python train.py --norm_place="pre" --init_std_o=0.0 --beta1=0.9 --warmup_steps=269
MLP neurons of a small language model. Each row is named by its layer, matrix (gate and up: input weights) and neuron, and shows model dimensions 32-127. Each number is 200 + 20 x the weight over its row's rms, rounded and kept within 0 to 999. A neuron's up and down rows have the sign that makes its largest values positive.
Before each neuron's rows, "fires after" lists the tokens most often just before its 100 highest values on Wikipedia text that the model never trained on.

fires after: "–", " ", "|", "9", "1"
L10.gate81,198,207,174,217,202,204,212,170,179,196,213,219,193,201,241,229,198,184,170,178,225,225,221,193,175,180,204,219,188,191,180,183,221,208,224,186,212,191,211,186,193,225,223,189,192,221,196,201,164,205,224,162,204,160,207,215,205,174,174,203,208,206,200,184,197,174,197,167,200,177,194,167,203,241,207,222,215,207,200,164,192,182,201,164,183,220,208,165,192,172,207,200,186,213,191,197
L10.up81,216,212,229,232,239,218,184,205,227,238,228,227,222,203,193,220,216,185,259,188,185,219,202,176,206,224,182,194,177,219,228,182,195,222,183,218,195,226,209,212,208,197,175,230,229,210,179,211,210,174,197,193,171,175,169,205,217,211,177,195,203,184,201,195,198,200,177,192,220,169,206,155,207,224,204,209,209,235,200,233,211,207,187,192,203,212,197,237,213,203,190,173,224,191,208,181

fires after: "|", "–", " ", "9", "1", "0"
L10.gate181,204,237,189,183,188,217,205,192,191,246,184,237,213,180,218,216,174,210,215,205,179,206,256,208,207,184,185,202,181,221,200,184,215,192,247,164,175,190,183,216,190,217,184,205,182,205,203,197,195,167,231,182,204,181,209,189,227,172,223,200,182,226,185,178,192,168,180,218,211,197,198,180,201,195,210,210,181,249,202,183,193,183,178,172,194,188,183,189,193,211,233,163,211,197,236,191
L10.up181,185,211,230,206,222,176,209,200,177,204,183,193,193,190,216,238,208,237,207,217,209,221,199,185,184,191,239,216,209,172,212,200,216,176,223,194,201,215,198,174,188,198,207,201,175,202,161,207,195,170,193,167,205,206,214,227,229,161,192,177,187,164,211,181,232,219,195,214,156,217,218,208,203,202,212,219,221,213,185,214,191,214,202,153,170,189,203,225,203,198,216,193,235,215,175,194

fires after: " at", "\n", " ", " At"
L11.gate187,219,208,168,168,194,211,214,210,179,197,189,225,215,204,187,190,208,206,156,194,208,173,192,199,222,194,202,183,174,208,208,164,191,183,196,167,229,186,204,173,184,188,189,229,218,211,180,196,187,231,216,201,223,207,201,167,205,184,175,204,161,231,191,199,203,179,190,213,189,218,201,191,190,229,193,195,200,210,253,219,185,194,168,207,210,177,210,215,209,201,192,193,177,220,202,224
L11.up187,195,189,225,226,183,207,189,190,219,204,195,234,213,181,201,174,189,177,197,151,251,179,199,184,247,203,232,193,188,150,220,188,221,207,188,213,201,234,207,218,220,185,199,208,227,217,207,185,191,211,196,206,190,189,199,192,213,225,175,205,196,195,194,187,154,183,215,221,181,204,191,216,202,183,170,243,215,200,247,155,187,209,214,183,194,196,199,206,237,190,189,192,199,199,234,186

fires after: " ", "–"
L11.gate169,224,196,169,188,191,179,192,201,179,191,189,205,171,211,216,188,186,179,186,198,181,196,236,203,251,231,220,186,190,213,235,205,199,202,192,177,208,184,215,193,207,178,172,211,168,215,211,202,222,204,206,201,192,199,168,200,237,184,187,227,184,216,180,186,180,194,213,190,208,154,217,185,184,205,212,213,186,208,231,189,196,205,170,172,212,193,221,172,214,205,193,201,207,214,224,202
L11.up169,198,185,210,234,184,164,213,215,196,191,198,244,189,190,164,217,225,204,186,190,218,190,186,208,180,208,208,198,184,197,176,204,170,186,204,194,211,213,201,230,208,201,209,159,177,237,210,210,194,183,212,174,230,228,210,187,185,197,163,186,159,170,231,180,172,217,184,198,237,170,194,210,190,215,203,201,242,217,178,182,210,192,194,194,207,233,191,208,192,203,210,198,194,205,199,196

fires after: " in", ":", " In", "In", " the"
L7.gate209,195,211,180,196,200,196,202,217,193,202,215,219,182,180,179,223,220,247,196,199,194,205,214,202,210,190,213,194,239,203,212,200,216,218,189,201,187,175,208,199,219,180,220,179,195,242,189,195,206,196,199,210,172,234,191,234,176,225,180,190,216,205,242,197,218,207,204,201,201,145,193,166,217,193,195,159,151,224,222,161,180,177,199,154,202,177,160,208,191,214,224,200,199,225,199,210
L7.up209,195,185,152,205,191,241,193,173,232,219,200,211,204,218,198,188,224,192,192,207,212,216,202,201,204,217,181,190,229,216,212,214,183,203,211,203,222,200,196,185,195,202,195,274,207,195,182,162,226,199,219,207,181,194,209,165,184,172,189,181,229,223,224,183,179,190,182,224,183,175,200,208,207,201,196,221,209,195,203,229,216,165,194,203,195,227,186,218,236,215,191,206,201,164,228,201

fires after: " U", " O", " ", " Ro", " Ca", " United"
L5.gate129,199,230,192,186,220,205,202,194,230,190,194,223,235,178,192,183,202,186,193,173,181,169,200,164,190,185,232,183,145,194,183,220,205,130,185,203,184,230,194,216,200,208,214,185,182,211,175,202,195,212,187,196,178,217,177,205,232,216,151,204,210,201,168,183,189,211,189,233,205,190,221,167,207,185,242,178,194,180,197,194,209,224,196,204,215,187,192,215,200,176,219,191,149,224,186,187
L5.up129,184,210,190,171,189,205,212,223,205,197,195,180,163,188,216,156,205,213,218,181,186,220,200,192,178,214,200,189,199,226,205,207,195,236,174,175,181,184,196,192,220,204,178,196,196,191,212,234,193,189,181,213,186,210,185,181,195,193,192,242,196,203,193,198,177,198,190,233,166,164,179,209,199,181,201,199,220,167,191,209,213,190,145,224,230,220,202,185,181,185,192,182,198,172,204,173

fires after: " ", " F", " U"
L5.gate86,200,208,201,208,178,207,211,224,208,217,236,222,168,141,203,188,211,205,181,216,214,194,232,186,203,176,230,202,194,178,194,175,220,194,186,182,176,155,158,174,182,206,172,180,171,212,223,170,191,186,187,221,197,227,198,243,185,190,172,185,206,200,189,167,180,178,195,206,231,187,193,172,229,201,204,228,209,193,213,195,210,200,164,136,216,196,196,212,191,210,219,189,183,197,213,197
L5.up86,228,186,220,215,208,215,222,201,237,227,233,207,184,168,208,190,226,240,201,208,192,213,187,187,205,195,202,177,193,205,185,219,198,200,170,199,201,165,203,200,149,200,199,191,186,206,203,183,190,177,152,213,203,236,227,201,212,193,184,193,223,177,199,208,158,179,229,159,212,176,215,160,186,216,181,204,190,209,230,240,219,231,183,150,218,179,215,189,174,203,195,201,207,189,195,189

fires after: " ", " medal", "-"
L11.gate268,213,219,209,177,231,230,226,219,221,207,165,240,200,189,225,191,182,185,219,223,188,154,228,255,167,203,189,239,168,186,207,214,174,204,210,203,195,229,214,216,225,211,221,213,194,199,181,203,181,189,199,178,218,181,185,177,171,197,181,221,190,217,190,176,253,210,183,202,184,202,201,208,204,193,196,200,221,179,175,212,196,226,188,192,237,200,203,176,239,177,191,183,229,208,180,182
L11.up268,171,182,226,183,236,179,202,235,232,211,188,194,209,205,218,172,203,202,183,197,186,221,199,190,176,199,216,224,186,205,201,211,177,179,207,217,196,211,182,161,217,198,249,177,185,181,183,189,215,223,188,187,213,194,221,196,209,208,192,202,232,143,195,188,201,163,189,222,187,182,225,204,212,201,212,237,222,224,170,179,219,224,208,230,170,195,221,187,179,189,200,206,225,183,216,226

fires after: " "
L5.gate285,175,197,186,202,209,212,190,224,234,216,211,221,158,201,191,185,193,186,199,191,187,176,200,200,213,177,171,219,180,217,212,214,196,188,215,193,202,206,188,146,190,189,181,174,182,220,235,191,214,214,212,213,203,176,182,206,208,167,212,195,216,188,246,196,224,166,174,188,216,180,213,191,204,239,192,204,214,182,165,229,223,202,179,173,160,192,195,204,229,194,218,198,197,197,200,148
L5.up285,183,181,199,189,176,226,218,198,218,197,194,210,192,235,192,163,204,229,176,192,187,206,182,221,185,196,197,199,180,173,149,161,167,195,206,185,228,205,226,200,236,197,200,190,190,170,191,192,245,227,152,190,207,163,186,210,205,176,202,231,212,173,205,216,208,203,199,191,179,170,196,214,184,176,198,184,214,176,151,206,181,204,170,182,227,216,237,180,187,190,237,233,185,196,171,205

fires after: "\n", " was", " is", " became"
L8.gate317,222,178,163,221,222,240,234,199,214,186,204,213,184,195,185,209,161,235,209,201,228,168,199,246,237,178,217,194,184,199,174,165,196,200,167,181,172,224,196,219,193,191,157,222,173,205,208,173,208,194,235,197,195,199,221,215,196,203,170,164,198,183,210,199,229,203,202,226,196,200,213,187,195,231,198,208,212,231,209,204,186,186,171,179,198,176,205,186,227,210,199,188,188,221,190,226
L8.up317,228,168,203,233,195,149,204,204,206,171,186,199,225,207,186,231,172,184,221,233,160,207,176,214,176,242,210,186,213,186,154,229,166,214,216,203,202,215,239,209,171,207,199,188,207,196,186,179,186,198,165,236,213,197,169,174,175,196,204,215,218,176,186,195,197,186,190,199,205,175,192,194,188,223,154,206,201,204,168,178,195,178,213,216,183,184,209,153,171,205,210,172,194,232,232,195

fires after: "2", " O"
L5.gate230,208,171,163,186,213,192,225,158,218,230,241,227,222,183,208,212,220,186,210,187,212,176,206,221,202,198,173,186,201,161,145,215,208,207,168,186,204,177,220,205,220,215,206,196,201,214,219,185,213,211,222,180,186,210,206,199,163,218,204,230,220,177,160,206,181,196,210,208,195,199,210,199,257,177,211,220,182,209,230,197,181,210,184,213,237,184,219,200,208,174,239,202,188,213,210,213
L5.up230,159,185,231,221,203,207,185,198,186,201,185,202,211,217,210,188,240,207,186,177,217,202,213,212,212,223,207,193,194,196,182,170,183,226,176,246,161,201,187,168,201,189,212,213,214,201,202,180,192,179,179,182,186,190,174,201,189,218,195,220,222,185,207,243,179,207,218,168,189,185,190,210,220,204,173,202,178,187,215,186,192,189,151,226,214,210,184,195,166,187,177,233,233,211,173,202

fires after: " ", "-", " (", " b"
L6.gate223,196,195,188,170,199,208,196,212,190,172,193,204,200,175,176,194,205,186,191,195,243,201,192,190,197,184,237,208,193,210,193,198,221,202,190,205,154,203,180,194,230,202,163,198,189,207,220,220,176,223,219,197,201,176,161,209,196,177,206,190,202,204,213,179,205,221,180,194,190,190,180,185,274,211,179,208,199,204,208,170,201,209,201,181,190,223,190,183,194,191,219,156,184,185,179,188
L6.up223,212,219,205,216,223,162,209,227,205,204,211,177,157,177,202,158,201,174,197,194,199,218,202,215,187,236,189,202,227,233,226,206,197,219,180,220,253,188,242,179,179,182,229,195,190,237,208,202,184,225,188,220,190,205,193,208,214,200,203,192,202,202,168,212,219,215,234,186,160,201,166,164,199,222,191,176,200,195,216,203,203,208,212,219,186,207,181,180,245,178,183,199,180,212,219,220

fires after: " ", " G"
L4.gate117,171,219,190,181,238,232,180,215,227,235,215,231,246,209,216,173,192,190,204,219,196,193,251,214,184,205,189,210,217,211,210,163,178,181,178,218,220,187,196,167,211,212,189,216,222,201,186,204,204,202,198,201,208,196,209,189,189,164,226,219,186,216,200,194,213,175,186,222,199,213,217,188,206,236,184,189,182,208,189,206,197,234,201,199,196,194,169,211,215,179,185,180,166,203,183,182
L4.up117,206,172,207,190,229,178,195,204,230,201,164,176,227,169,218,154,201,238,218,186,198,193,184,205,202,211,229,182,204,170,200,194,176,178,196,216,168,204,201,206,181,226,200,139,187,201,204,192,196,198,169,190,201,161,180,221,222,194,206,202,201,204,177,191,170,185,207,219,169,156,163,169,184,199,188,208,208,167,204,207,185,243,190,188,230,204,225,193,201,220,191,209,213,175,197,182

fires after: " ", "1", "2", " |", "3"
L12.gate122,215,176,206,195,195,238,213,211,238,181,198,167,181,197,219,188,227,194,152,196,198,216,213,188,207,196,210,235,215,157,175,193,209,211,203,180,177,200,193,194,227,229,173,192,194,191,207,199,194,191,218,193,170,176,222,252,184,213,202,245,185,213,166,179,224,237,168,197,184,181,185,217,204,193,219,213,216,230,185,163,198,218,178,187,194,199,204,193,220,207,228,194,179,206,236,223
L12.up122,206,180,214,223,224,218,241,211,191,188,219,207,189,225,204,194,199,181,185,205,206,229,189,192,201,170,223,225,206,182,198,226,212,202,204,186,195,171,212,180,183,182,190,239,177,207,200,187,185,221,201,182,212,174,192,233,211,195,196,201,210,214,227,189,197,177,203,204,227,231,182,200,140,147,203,194,216,189,190,188,194,213,172,210,165,232,206,180,175,191,169,210,188,136,183,177

fires after: "2", " En", "s"
L7.gate8,211,178,183,202,232,212,239,198,206,228,185,218,208,189,212,206,192,197,196,198,221,176,237,201,216,217,190,209,194,177,186,174,208,251,179,169,192,166,192,167,201,201,205,206,156,219,223,183,225,206,216,204,210,190,176,174,177,198,174,182,202,202,216,173,216,200,148,176,169,214,191,204,207,193,194,208,216,178,198,220,180,221,169,177,215,193,195,179,239,194,197,186,179,205,187,203
L7.up8,175,183,208,192,202,171,231,186,174,206,194,236,233,218,244,187,156,227,192,193,214,234,231,210,199,207,181,215,213,188,200,196,181,191,198,186,173,210,202,179,218,162,213,218,223,197,226,203,187,193,199,205,192,191,201,179,217,171,203,229,262,188,212,201,225,206,205,226,188,233,205,220,195,190,201,222,160,193,181,197,233,203,203,242,220,212,196,195,194,228,185,209,194,173,177,193

fires after: "0", "1", "2", "8", "3"
L7.gate245,227,171,180,217,199,212,223,191,210,213,202,198,220,175,234,197,203,172,228,168,225,192,189,213,204,190,230,190,170,166,200,208,193,196,180,198,192,219,170,187,208,221,188,121,182,223,194,230,202,214,214,193,188,180,212,205,165,172,195,174,188,213,159,168,227,217,183,214,210,206,209,198,196,237,196,217,197,179,192,181,207,176,221,209,203,186,162,176,210,224,208,185,244,217,189,235
L7.up245,202,203,199,166,211,206,252,197,207,205,195,211,220,166,191,151,188,172,196,201,205,179,198,198,175,165,171,207,195,197,210,218,164,209,227,216,193,215,214,193,208,228,212,220,187,212,193,180,203,179,201,210,161,191,218,167,187,153,223,209,195,217,214,174,208,225,184,184,172,182,208,181,206,192,198,220,205,182,172,210,206,204,236,147,202,223,192,203,233,201,202,183,222,175,198,188

fires after: "2", " one"
L10.gate144,222,225,177,203,223,206,189,202,196,203,205,184,204,241,182,202,173,219,175,164,184,192,225,188,225,179,210,189,186,190,180,189,196,211,195,197,183,174,222,171,210,216,146,183,172,201,198,212,227,157,213,211,190,200,230,183,201,199,202,217,209,207,168,183,207,197,210,181,232,194,189,192,192,229,190,201,181,203,174,211,223,178,184,205,177,176,223,200,173,199,213,178,209,203,174,208
L10.up144,205,226,188,175,198,232,230,200,163,238,200,208,186,185,192,199,201,200,194,148,183,203,192,216,220,207,216,212,221,200,250,231,223,190,180,213,207,219,215,173,247,200,182,186,206,156,228,253,195,190,225,192,200,198,183,178,204,199,216,265,200,170,210,209,165,217,176,185,213,192,198,205,229,203,177,207,226,188,202,200,209,194,172,203,195,218,206,217,219,205,210,209,205,194,170,202

fires after: " ", "–"
L7.gate58,216,206,195,191,206,243,220,195,197,191,224,194,208,179,212,196,211,147,176,218,155,194,195,202,163,187,210,193,207,201,169,197,170,235,186,207,210,173,213,154,190,192,173,146,198,196,215,200,181,196,195,232,177,210,223,211,182,193,158,205,200,188,223,173,204,228,188,182,206,186,207,198,174,200,214,188,194,204,249,172,214,177,164,148,187,200,210,209,234,201,175,200,201,227,189,175
L7.up58,221,195,204,178,217,186,209,173,224,233,184,200,217,191,207,203,224,191,201,190,222,176,203,212,196,187,192,198,201,195,209,200,173,206,186,178,204,214,192,184,196,234,204,176,176,199,207,208,213,215,213,202,154,204,191,186,209,225,231,182,210,161,221,233,198,180,198,233,206,204,214,210,177,196,212,191,203,222,190,159,200,196,184,176,166,224,213,202,202,200,189,220,195,207,170,134

fires after: "2"
L5.gate106,209,201,185,216,193,206,240,193,212,198,201,191,237,203,209,195,164,193,210,147,215,208,194,205,224,210,197,202,174,171,199,198,190,208,209,213,163,181,191,179,199,174,191,158,206,210,193,205,207,187,214,185,164,191,205,182,181,189,220,203,207,201,150,192,199,212,200,211,212,192,208,140,220,206,201,213,192,208,176,188,209,213,205,171,208,187,201,163,176,189,222,171,189,224,175,199
L5.up106,207,190,176,196,185,223,210,183,193,241,223,222,219,162,224,181,193,234,192,170,223,209,215,173,157,197,165,221,171,186,194,231,216,244,189,196,205,233,215,194,211,187,227,183,217,208,199,225,202,161,177,182,191,213,209,164,170,175,222,199,228,202,184,221,203,203,234,177,210,186,213,190,230,207,209,199,183,204,180,246,221,176,169,207,177,228,198,180,183,216,228,177,187,229,205,193

fires after: "–", ":"
L8.gate219,207,199,184,198,237,219,220,197,232,205,204,216,217,189,204,207,179,215,216,197,198,219,172,213,213,190,215,199,189,218,155,176,221,210,196,195,210,170,205,195,178,172,203,180,166,224,168,172,196,186,204,191,197,234,177,194,182,214,206,195,191,205,196,189,224,218,193,225,192,211,223,146,190,204,187,185,169,208,168,188,211,176,222,205,182,171,190,183,208,219,210,189,224,263,198,215
L8.up219,199,201,242,171,223,194,180,190,211,209,160,197,155,200,202,222,205,217,208,178,217,221,210,240,196,218,203,197,199,202,202,209,193,211,188,190,158,214,180,174,153,206,241,189,200,187,169,198,176,189,180,204,203,187,200,240,168,218,169,172,216,211,175,180,188,230,176,197,180,195,211,207,208,186,201,196,212,177,239,181,202,194,205,229,203,209,222,167,189,223,198,187,198,182,210,240

fires after: " ", " (", " the", " Re", "′", " Na"
L7.gate200,202,189,189,206,211,223,247,196,201,208,218,230,221,176,209,164,198,222,207,211,165,209,212,212,218,181,214,205,244,185,203,167,203,201,200,165,173,191,158,187,225,163,216,213,148,222,184,188,162,187,205,199,222,189,172,189,197,191,168,194,219,200,183,190,201,197,182,175,199,182,211,161,216,194,222,186,192,200,210,236,201,210,172,159,198,196,178,189,185,228,198,176,200,222,193,198
L7.up200,203,198,174,237,183,202,211,212,167,224,207,218,196,224,210,185,209,253,191,154,172,206,216,185,208,201,191,177,182,209,196,215,221,173,222,215,216,202,233,180,195,181,195,202,218,198,206,173,193,174,211,181,196,224,203,176,191,220,180,198,203,206,211,193,202,208,189,187,216,213,231,178,234,209,189,210,213,234,175,187,203,175,207,168,160,191,183,225,204,205,194,192,206,170,144,184

fires after: " Gold", "\n", "-", "|", " footballer", "–"
L8.gate290,211,196,190,199,181,202,213,162,205,198,184,236,166,167,196,181,211,187,204,169,154,175,242,235,219,214,182,200,181,188,195,164,194,201,190,161,216,204,190,172,164,197,189,206,151,193,202,194,181,211,200,205,181,194,168,164,178,171,175,185,179,233,206,179,207,193,205,216,237,191,175,189,181,209,189,214,214,206,161,174,193,198,223,220,221,214,181,201,213,177,173,182,191,226,198,207
L8.up290,203,200,178,207,223,201,229,236,228,220,205,199,183,186,206,184,220,172,166,230,198,216,206,198,177,235,214,174,205,202,169,213,139,188,213,186,210,176,210,210,202,190,214,208,207,203,195,230,165,203,161,188,175,211,236,210,203,210,195,175,204,179,187,197,220,215,200,183,176,211,176,209,180,202,183,193,229,206,248,178,188,177,205,193,192,194,206,204,188,229,194,207,254,182,210,222

fires after: " ", ",", ":", " U", "–"
L10.gate69,184,209,171,220,192,204,220,212,194,189,205,183,222,205,194,223,204,205,192,212,229,221,193,223,229,158,209,201,222,189,176,198,248,155,171,201,208,188,205,208,181,229,215,188,211,189,157,218,167,185,218,179,202,219,196,194,196,180,212,182,213,182,196,186,201,175,187,215,194,171,216,229,197,202,190,193,177,203,172,191,195,203,182,237,185,211,187,205,193,200,214,205,228,219,181,195
L10.up69,215,206,227,227,180,188,225,203,191,219,184,180,171,212,211,192,180,190,189,171,190,241,198,193,220,175,180,180,205,184,151,219,216,205,243,182,216,196,155,227,173,213,209,210,211,197,195,206,192,188,194,178,218,217,205,195,178,167,207,205,194,196,206,188,232,205,227,225,204,157,198,162,215,190,208,169,224,230,191,198,209,250,221,215,174,213,194,198,195,193,165,181,197,239,159,226

fires after: ".", "\n", "==", " ", "Follow"
L6.gate98,232,182,199,187,188,196,206,198,204,170,188,200,187,165,211,210,201,178,178,191,188,201,230,229,159,189,201,220,205,195,191,200,214,172,214,191,188,189,156,217,222,192,200,200,192,215,198,175,211,218,188,191,202,225,175,197,158,196,209,168,180,182,224,197,215,164,195,195,237,183,202,188,218,190,208,205,188,198,216,171,198,182,180,228,187,228,184,215,179,168,209,177,192,214,194,200
L6.up98,217,204,198,224,193,198,192,212,192,211,188,175,192,186,196,221,197,153,172,220,204,211,175,191,210,204,196,207,198,201,180,171,213,193,206,204,201,184,159,168,206,218,213,214,236,191,240,213,208,198,220,200,219,184,237,185,219,207,212,237,202,157,196,196,200,182,186,198,206,186,209,260,172,214,239,216,216,189,201,195,201,212,211,191,170,204,197,191,203,203,238,183,216,192,218,157

fires after: "–", "|", " ", "0", "9", "1"
L12.gate223,195,218,211,205,220,199,207,176,235,187,219,179,199,168,228,228,206,224,195,200,151,222,212,193,191,190,198,215,220,183,215,172,205,244,223,197,235,204,203,205,202,166,204,233,214,192,224,203,187,203,202,173,187,193,195,249,186,174,194,165,144,187,236,200,186,185,192,215,208,231,206,186,213,188,228,187,174,233,195,200,192,191,194,163,172,183,185,195,216,212,217,195,197,201,198,204
L12.up223,191,187,204,175,175,210,186,177,225,192,214,192,194,209,202,213,220,196,182,180,191,216,213,226,170,191,202,212,225,211,207,183,218,208,235,195,203,249,209,212,214,182,216,199,193,262,184,231,169,199,218,166,205,160,233,206,213,205,205,178,197,219,189,196,227,176,230,197,217,196,212,202,176,218,168,207,221,221,195,170,188,216,249,167,191,250,200,185,223,184,179,208,203,194,186,170

fires after: " ", " c", " cap", " St"
L5.gate241,239,243,207,174,200,208,202,199,197,200,171,198,162,201,182,175,183,205,199,187,175,205,231,177,197,166,179,218,213,219,204,221,184,216,207,214,209,187,196,156,224,214,195,198,234,225,204,223,185,168,215,170,191,191,198,211,162,179,202,203,192,191,213,172,220,205,176,200,184,196,193,223,268,219,187,169,177,173,192,190,216,201,172,209,222,198,218,186,195,207,191,200,196,158,189,206
L5.up241,203,200,219,193,211,195,199,215,212,167,172,195,212,182,162,186,212,236,209,160,191,194,201,201,185,234,188,209,207,217,179,195,176,200,214,185,184,219,160,168,186,236,216,178,188,183,207,201,218,189,153,185,162,176,195,181,157,193,194,217,222,199,181,211,198,177,202,187,181,202,187,193,240,216,230,228,179,183,198,215,185,214,243,214,184,211,204,199,223,221,207,216,200,200,191,207

fires after: " ", " W", " Running"
L11.gate108,213,198,183,185,198,213,195,204,195,187,202,227,179,189,227,173,211,188,208,178,183,193,209,222,184,196,202,226,193,217,252,188,183,200,152,221,215,204,195,201,228,208,208,183,200,184,220,224,199,207,222,200,240,170,171,183,208,180,193,209,175,215,224,165,232,212,183,168,221,182,202,221,189,207,202,241,236,201,170,211,201,203,212,154,235,198,202,219,202,168,163,204,202,186,198,239
L11.up108,202,207,194,214,201,185,187,207,211,218,175,186,200,207,228,191,223,164,209,211,239,200,199,196,154,219,205,174,184,171,229,170,218,185,212,256,216,234,185,202,215,200,217,190,179,200,206,222,155,237,218,207,246,238,164,182,230,195,158,201,179,212,212,200,229,202,210,215,224,218,176,193,202,190,200,184,198,186,182,210,212,205,206,190,224,188,213,186,157,236,207,203,210,194,208,178

fires after: " Ca", " do", " O", "ro", "ca", " A"
L5.gate167,200,182,172,168,200,211,195,167,211,235,164,243,216,178,219,208,190,223,187,163,193,178,199,230,202,175,184,197,179,205,186,221,176,183,185,189,195,208,196,194,207,206,194,210,212,178,217,197,191,218,202,195,207,196,188,220,186,212,203,197,191,169,231,188,192,210,178,198,188,193,196,186,178,190,220,184,212,178,168,216,202,198,216,200,202,202,228,185,199,191,200,212,165,165,180,193
L5.up167,207,220,169,182,222,213,226,206,179,207,195,236,210,220,193,191,198,214,191,169,223,184,219,189,196,174,170,222,204,201,215,180,166,214,204,188,224,211,205,212,189,211,177,228,209,204,210,234,213,165,169,174,236,204,205,183,187,194,175,211,195,218,203,195,204,219,216,193,196,194,187,231,213,183,204,188,199,182,188,203,183,190,175,173,223,221,217,237,216,237,185,188,185,165,250,188

fires after: "2", "In", " In", " in", "1", "5"
L12.gate2,197,202,173,192,178,244,218,185,215,232,190,220,214,143,214,200,221,230,199,188,201,189,199,211,252,225,182,221,202,206,218,189,215,226,209,178,208,192,211,187,190,201,170,203,164,233,196,191,210,205,206,159,197,193,210,167,140,194,230,208,214,216,237,179,198,214,191,207,181,210,164,219,194,230,174,209,214,181,209,179,202,211,166,209,197,164,190,221,209,189,196,160,210,194,216,193
L12.up2,222,185,204,183,215,199,220,155,239,193,195,221,221,186,176,202,211,209,180,194,199,194,180,198,198,244,184,214,220,200,200,213,164,209,200,177,210,206,205,202,157,173,209,214,210,162,172,207,194,197,159,196,167,162,201,204,198,190,232,169,210,211,221,205,187,224,190,253,142,223,173,184,222,188,204,217,223,196,210,235,186,244,240,181,222,244,195,224,200,186,184,209,212,180,197,177

fires after: "0", "1", "2", "3", "4"
L8.gate12,201,220,176,197,199,197,211,171,212,197,201,195,187,196,182,240,183,195,170,214,173,202,216,194,206,210,236,199,246,224,160,189,198,204,196,197,208,218,178,174,200,220,218,242,190,213,205,220,171,178,175,208,194,197,203,214,203,212,181,215,191,200,186,138,216,192,167,191,176,177,192,219,259,221,197,165,168,206,187,191,201,185,199,240,198,203,190,191,194,203,202,162,197,197,190,208
L8.up12,227,189,194,195,211,203,172,204,186,213,180,218,205,203,175,202,198,157,217,226,177,224,202,191,209,221,193,184,205,241,202,229,238,213,212,169,150,189,207,176,185,233,167,195,220,243,240,200,209,200,226,196,227,243,233,214,200,222,234,198,191,217,220,196,239,213,192,194,242,224,206,224,218,234,193,214,192,193,229,226,201,186,160,215,215,210,177,210,189,211,202,196,190,206,200,208

fires after: "1", " ", " a"
L11.gate172,169,186,213,208,186,256,225,224,209,183,229,211,215,218,223,221,201,160,153,202,232,188,196,205,233,194,214,204,226,180,216,182,209,236,205,198,184,153,191,200,226,204,172,225,199,230,200,170,184,196,209,183,229,213,185,185,193,205,172,211,184,188,241,187,212,186,175,248,201,149,200,199,226,207,191,220,220,215,216,186,202,189,204,196,185,212,195,200,183,200,248,194,193,195,171,206
L11.up172,220,202,202,251,193,227,194,201,213,245,247,206,185,216,214,178,174,161,180,213,176,185,186,180,206,201,229,188,222,239,188,225,209,228,207,197,203,190,200,216,210,186,234,204,220,222,242,177,208,214,189,232,204,185,214,164,203,191,211,191,223,188,208,177,205,218,186,194,251,196,210,226,206,212,173,209,200,192,207,206,227,196,209,232,177,171,165,196,198,176,216,212,201,169,212,217

fires after: " ", "1", "2"
L11.gate83,217,201,160,192,200,219,213,231,211,175,242,184,171,162,224,200,196,210,180,214,187,211,178,198,200,221,227,205,228,190,174,181,219,205,209,166,234,218,152,184,166,230,180,254,206,220,238,241,195,208,215,204,215,174,173,187,211,181,223,207,206,190,206,214,260,213,218,196,175,217,214,178,217,227,226,203,192,153,165,186,185,178,217,204,201,211,211,189,206,196,215,217,212,194,225,180
L11.up83,207,196,197,220,227,194,223,206,200,221,214,207,239,193,228,233,188,164,228,170,218,209,176,157,226,185,218,188,196,197,187,196,183,189,185,181,181,225,176,179,213,233,232,141,163,200,204,157,193,190,199,194,171,151,230,186,186,181,192,198,211,220,190,191,223,210,181,201,214,177,225,189,215,215,208,189,200,178,193,191,218,195,186,193,202,219,210,217,211,165,156,186,236,160,190,229